MLP neurons of a small language model. Each row is named by its layer, matrix (up: input weights; down: output weights) and neuron, and shows model dimensions 48-111. Each number is 200 + 30 x the weight over its row's rms, rounded and kept within 0 to 999.
Before each neuron's rows, "fires after" lists the tokens most often just before its 100 highest values on Wikipedia text that the model never trained on.

fires after: ".\n\n", "\n\n", " |\n\n", "-"
L2.up93,121,184,207,221,198,199,211,203,171,219,187,173,169,182,209,213,145,188,179,134,260,239,183,210,235,204,200,185,254,200,198,185,189,216,207,234,186,147,148,184,185,198,178,197,179,200,174,210,164,197,224,193,179,186,207,215,203,205,141,232,144,226,200,226
L2.down93,240,187,193,118,177,179,210,178,183,182,170,184,185,186,247,217,201,229,150,136,173,224,195,226,136,202,206,225,194,200,203,177,222,179,189,192,190,221,197,232,230,189,191,206,201,240,182,200,278,192,144,219,216,170,243,158,179,278,177,196,179,216,183,161

fires after: " |", ",", " by", " from", ";"
L5.up565,186,236,266,220,233,246,272,195,217,187,197,191,161,172,185,167,199,220,246,184,217,252,177,202,245,262,165,249,190,185,173,227,223,208,210,206,213,159,203,134,205,237,159,214,180,218,182,230,192,225,227,251,193,148,202,182,186,169,237,182,156,191,185,200
L5.down565,144,214,165,178,147,177,218,196,249,179,219,212,191,196,197,143,170,232,222,143,206,176,207,175,219,100,196,187,175,234,167,217,254,199,191,184,211,194,207,170,205,212,220,194,265,199,192,180,203,203,265,155,241,134,200,235,225,219,192,180,214,147,175,226

fires after: "|", " |", " the", " C"
L7.up282,182,173,178,180,176,214,203,241,207,229,210,201,183,203,164,207,194,168,129,171,225,220,154,158,225,177,255,214,171,208,215,216,177,149,208,139,241,239,204,193,187,215,190,178,180,217,209,163,229,224,216,227,219,140,207,216,174,237,185,175,128,231,190,214
L7.down282,270,199,232,160,165,226,194,195,218,244,229,201,156,228,179,166,218,164,185,258,213,242,208,197,151,183,202,194,131,220,218,178,180,261,162,253,243,116,185,249,155,212,183,166,211,173,211,190,226,221,185,208,193,184,186,228,208,250,269,220,178,177,155,228

fires after: ".", "%", "0"
L8.up443,178,182,249,255,179,251,267,142,168,217,154,195,208,136,186,218,196,174,161,175,210,187,169,197,220,192,158,240,212,197,157,207,207,147,208,137,209,204,183,182,182,184,189,179,209,184,268,175,181,212,220,184,170,155,202,222,235,239,186,115,184,202,179,248
L8.down443,200,190,245,247,171,172,160,221,259,189,193,222,171,246,210,247,213,220,243,192,213,239,215,231,177,251,191,225,203,195,202,194,210,200,228,144,216,161,236,195,171,250,185,212,197,143,211,235,202,189,218,197,178,256,137,190,212,177,154,171,166,193,188,211

fires after: "V", "L", "N", "D", "A", "R"
L5.up388,194,199,255,208,210,218,232,199,179,216,194,187,181,193,178,248,189,212,168,133,215,190,159,208,204,190,134,247,205,228,209,208,169,207,197,178,190,219,195,167,180,253,129,207,186,209,201,245,179,227,203,199,194,181,238,238,213,222,176,204,201,248,196,210
L5.down388,189,193,218,181,223,195,207,204,235,192,176,211,187,176,234,189,233,188,173,214,198,180,284,193,251,210,224,216,246,202,207,207,167,156,206,156,173,223,219,231,156,204,165,221,204,206,176,257,162,166,196,195,236,201,148,183,201,149,198,197,249,196,204,249

fires after: " ", " (", "–", " /", " |\n", "\n"
L4.up668,183,175,218,175,194,230,217,223,187,189,164,194,198,227,199,195,149,198,222,223,239,186,189,253,198,184,150,237,238,162,214,192,135,153,225,216,183,168,193,160,192,179,190,207,206,189,211,236,105,242,285,199,186,175,176,227,207,150,247,172,237,199,189,133
L4.down668,203,197,175,156,147,129,180,200,198,190,192,215,187,201,187,275,163,213,176,219,201,209,115,204,226,221,147,234,184,194,194,208,153,152,208,198,209,227,182,164,186,198,195,224,205,227,173,204,156,202,255,265,196,212,195,194,201,211,189,145,229,209,200,205

fires after: ".\n\n", ").\n\n", "\n\n", "D"
L4.up138,210,187,190,234,184,172,225,177,156,164,260,256,205,209,263,231,203,215,230,160,247,194,242,259,218,207,201,240,226,224,154,178,200,204,260,163,175,155,208,142,175,232,219,257,222,191,193,162,173,180,219,203,202,185,212,189,219,213,160,219,202,195,202,171
L4.down138,240,210,169,233,203,214,159,221,236,220,222,209,190,214,206,170,214,160,181,205,210,247,150,190,169,203,191,207,183,183,197,196,204,158,202,202,208,169,181,177,235,189,197,214,155,223,166,209,190,214,215,206,205,209,194,171,225,282,192,207,225,201,219,203

fires after: " ", "\n"
L10.up751,199,209,227,142,176,227,192,165,208,206,236,163,171,202,210,218,197,238,264,151,178,215,197,256,236,217,191,215,219,203,212,209,150,177,189,192,140,236,252,184,217,222,218,185,190,169,231,241,169,253,226,192,206,167,143,183,233,181,185,184,228,242,191,205
L10.down751,179,174,232,173,168,197,191,227,228,187,195,205,258,255,156,159,197,207,201,202,228,154,206,181,166,175,209,256,194,194,203,148,201,189,214,171,207,183,174,185,193,222,180,196,143,193,177,200,253,123,242,257,194,171,158,190,181,204,156,172,240,204,257,194

fires after: " the", " T", "T", " St", " t", ","
L5.up239,168,217,245,178,256,231,278,198,196,223,246,240,201,259,136,173,208,213,193,211,238,182,191,210,216,188,177,214,157,195,219,194,210,193,185,215,209,254,231,237,229,204,179,213,181,231,198,237,187,182,212,221,201,188,184,217,194,181,140,179,197,226,189,182
L5.down239,190,193,220,214,202,176,201,245,161,181,210,194,214,222,223,236,220,177,222,201,226,147,218,166,188,200,170,196,195,184,186,185,248,185,205,183,203,230,257,203,207,195,176,219,217,189,166,219,174,174,180,222,189,244,212,218,221,223,169,245,225,148,211,197

fires after: " C", " T", " N", " P", " Sub", "-G"
L7.up153,225,194,169,200,137,244,278,215,199,170,210,204,180,214,168,157,168,214,198,203,241,198,199,168,183,119,205,186,205,174,198,184,220,173,193,186,230,273,212,227,154,177,220,149,198,198,198,185,212,218,248,259,220,206,213,235,152,197,219,172,210,159,214,259
L7.down153,197,208,194,181,189,168,198,199,234,205,166,241,241,207,186,187,105,179,190,169,198,228,259,220,219,242,174,220,225,229,198,159,138,185,210,200,192,106,312,194,175,210,143,182,204,175,175,180,236,165,181,170,195,204,164,165,195,155,210,221,187,189,173,228

fires after: " R", " T", ",", " C", " the", " S"
L7.up334,201,185,190,187,176,191,287,237,221,182,195,223,193,215,156,167,123,232,142,230,244,191,178,217,195,166,218,196,225,182,172,182,221,148,198,137,185,235,188,219,118,205,206,173,216,188,225,166,195,214,249,271,206,203,219,219,156,218,222,180,202,178,245,226
L7.down334,203,190,213,200,178,205,183,224,223,197,162,222,211,160,224,189,120,202,210,168,202,193,244,233,155,203,188,216,192,260,227,185,172,192,225,209,212,106,256,238,180,207,178,233,181,207,224,186,264,215,172,214,172,228,145,265,251,250,230,240,215,173,156,214

fires after: " G", " T", " The", " a", " the", "-G"
L4.up575,213,188,179,168,215,187,188,183,206,208,213,215,214,208,127,172,127,182,203,200,239,234,194,184,215,161,180,210,277,213,250,158,164,218,219,168,207,240,201,197,197,199,222,246,198,212,160,240,235,208,261,211,197,180,198,165,172,189,209,206,181,182,201,179
L4.down575,188,215,199,197,188,203,198,169,212,196,198,207,198,221,198,155,225,208,200,188,217,180,197,179,156,192,192,215,198,203,225,192,185,210,186,213,181,143,240,211,264,198,207,262,158,165,194,243,271,211,165,235,244,184,200,251,175,227,191,202,212,187,205,251

fires after: "I", "A", "T", " I", "W", "E"
L5.up408,182,235,243,216,196,244,228,215,187,222,228,169,219,207,177,207,180,240,177,105,259,175,202,199,218,203,178,270,205,226,197,207,177,183,222,147,166,237,185,180,197,256,170,180,229,204,209,231,146,237,230,206,212,183,266,211,244,214,162,195,151,213,195,213
L5.down408,185,195,228,229,160,222,183,245,210,200,155,233,246,209,215,225,206,205,195,240,239,220,259,177,255,216,284,190,206,181,210,184,196,214,194,175,201,219,187,222,168,186,224,221,221,236,190,207,193,177,178,184,266,124,227,144,223,132,161,229,263,232,218,236

fires after: ".\n\n", "\n\n", " |\n\n", "==\n\n"
L4.up574,205,155,202,241,211,214,175,199,193,198,220,224,212,217,204,236,159,188,166,173,220,234,206,160,287,172,201,224,229,201,166,176,154,234,177,160,149,184,206,192,216,215,178,194,201,195,196,232,163,231,226,188,208,157,155,199,193,202,158,219,154,202,176,211
L4.down574,185,199,154,252,248,167,181,205,181,210,192,219,196,232,200,162,153,95,167,225,202,216,184,180,184,228,217,187,197,193,190,207,184,185,202,141,218,213,175,180,231,200,185,240,200,238,213,183,221,200,217,244,208,201,193,153,204,191,241,195,224,206,198,195

fires after: "E", "R", "M", "A", "T", "G"
L8.up574,195,216,231,227,249,240,183,215,208,221,220,154,225,158,172,210,166,234,147,151,208,161,174,204,234,204,133,208,184,222,172,199,174,175,198,210,166,184,214,132,156,260,170,156,205,215,223,239,181,214,256,268,197,165,232,220,179,186,185,156,188,125,234,200
L8.down574,200,202,167,210,166,291,149,191,226,210,239,216,207,199,236,199,207,170,198,161,191,182,225,171,205,202,127,246,231,215,217,207,156,226,199,176,199,247,205,178,192,172,234,240,265,218,223,172,180,206,213,250,190,285,187,179,167,177,185,217,209,241,178,269

fires after: " |", ";", " the", "'s", " to"
L4.up373,214,165,198,193,224,208,245,227,211,252,205,205,215,179,201,196,209,190,214,183,194,236,173,254,194,169,165,234,199,165,180,225,233,197,175,163,239,221,241,151,194,222,158,172,181,181,231,261,204,255,225,287,166,191,162,169,195,167,237,219,168,189,189,202
L4.down373,189,179,224,140,147,155,130,197,171,202,208,220,185,193,223,220,212,214,218,200,169,164,184,241,212,151,287,118,172,204,168,212,217,240,199,176,195,139,221,170,195,184,219,185,236,197,212,171,174,193,201,139,191,217,198,227,180,200,176,289,199,206,182,281

fires after: " ", " A", " Th", " J", " /", " ("
L4.up114,224,167,235,234,160,220,225,227,241,192,161,188,217,199,201,190,170,196,239,249,255,189,187,206,142,185,153,204,213,187,206,178,179,208,245,212,192,206,238,182,188,186,206,214,194,200,149,218,106,193,256,184,184,180,245,224,183,134,282,186,171,216,178,141
L4.down114,184,209,181,157,132,131,176,223,189,192,212,191,195,200,210,233,195,198,200,191,221,192,143,194,204,228,163,269,225,188,199,197,171,171,212,218,206,216,184,188,187,219,199,266,212,184,161,195,148,208,253,294,199,191,190,220,193,201,200,138,233,174,199,186

fires after: " F", " T", " B", " C", "S"
L7.up236,207,150,187,172,219,204,191,183,231,197,189,214,179,230,159,209,135,219,152,169,212,172,178,206,208,177,210,182,247,224,161,146,155,150,211,124,186,171,194,257,186,215,134,197,190,204,186,186,213,195,206,243,159,181,253,193,306,198,181,181,183,189,218,215
L7.down236,203,177,202,194,132,202,177,229,282,152,183,196,196,270,234,166,177,181,204,246,174,203,234,258,181,209,190,203,206,151,174,233,177,240,242,193,165,178,118,231,177,173,154,202,188,190,249,166,241,181,185,154,219,231,164,257,213,149,170,225,212,185,192,223

fires after: " "
L11.up601,172,259,215,200,184,262,186,252,212,192,159,201,226,161,196,187,93,227,180,154,195,189,176,226,184,213,229,234,207,213,196,202,190,162,160,188,177,235,207,146,150,229,185,243,201,186,193,229,200,274,233,179,192,143,159,189,217,197,190,142,205,205,231,214
L11.down601,206,225,157,224,221,226,230,157,176,191,231,120,222,217,219,161,188,203,202,248,223,197,225,189,218,167,221,176,163,182,209,162,177,172,183,184,197,199,254,216,195,201,166,213,186,232,216,172,188,192,140,195,199,267,230,220,195,208,171,234,217,206,235,219

fires after: " ", " (", " the"
L10.up459,236,221,212,236,189,223,227,237,193,209,224,202,230,171,196,197,228,199,244,154,180,212,167,223,194,249,224,202,176,185,235,167,171,201,131,178,172,216,239,174,207,233,177,151,151,224,225,210,219,168,252,191,201,144,185,194,177,190,154,152,184,243,186,189
L10.down459,191,156,230,227,185,153,170,160,163,210,207,118,243,209,183,210,181,160,224,210,249,186,241,229,241,180,197,235,224,206,219,174,211,139,218,189,213,186,193,261,224,226,182,211,206,197,202,237,230,151,174,223,190,214,230,231,243,232,205,193,146,191,217,146

fires after: ".\n\n", "\n\n", ").\n\n", " |\n\n"
L4.up484,221,191,193,249,193,184,205,208,193,181,229,275,190,227,200,206,184,204,211,133,272,227,173,201,192,173,176,247,233,196,208,191,134,185,227,212,171,170,158,191,190,170,192,191,188,189,185,214,169,156,232,226,195,176,196,216,208,207,155,213,159,229,236,189
L4.down484,174,234,163,280,227,181,181,201,227,229,185,220,206,175,181,189,160,185,246,146,203,221,138,193,192,220,197,186,196,205,166,205,247,181,183,221,210,185,250,145,222,206,210,232,211,253,221,211,214,184,225,226,202,196,212,155,218,217,198,137,209,212,183,172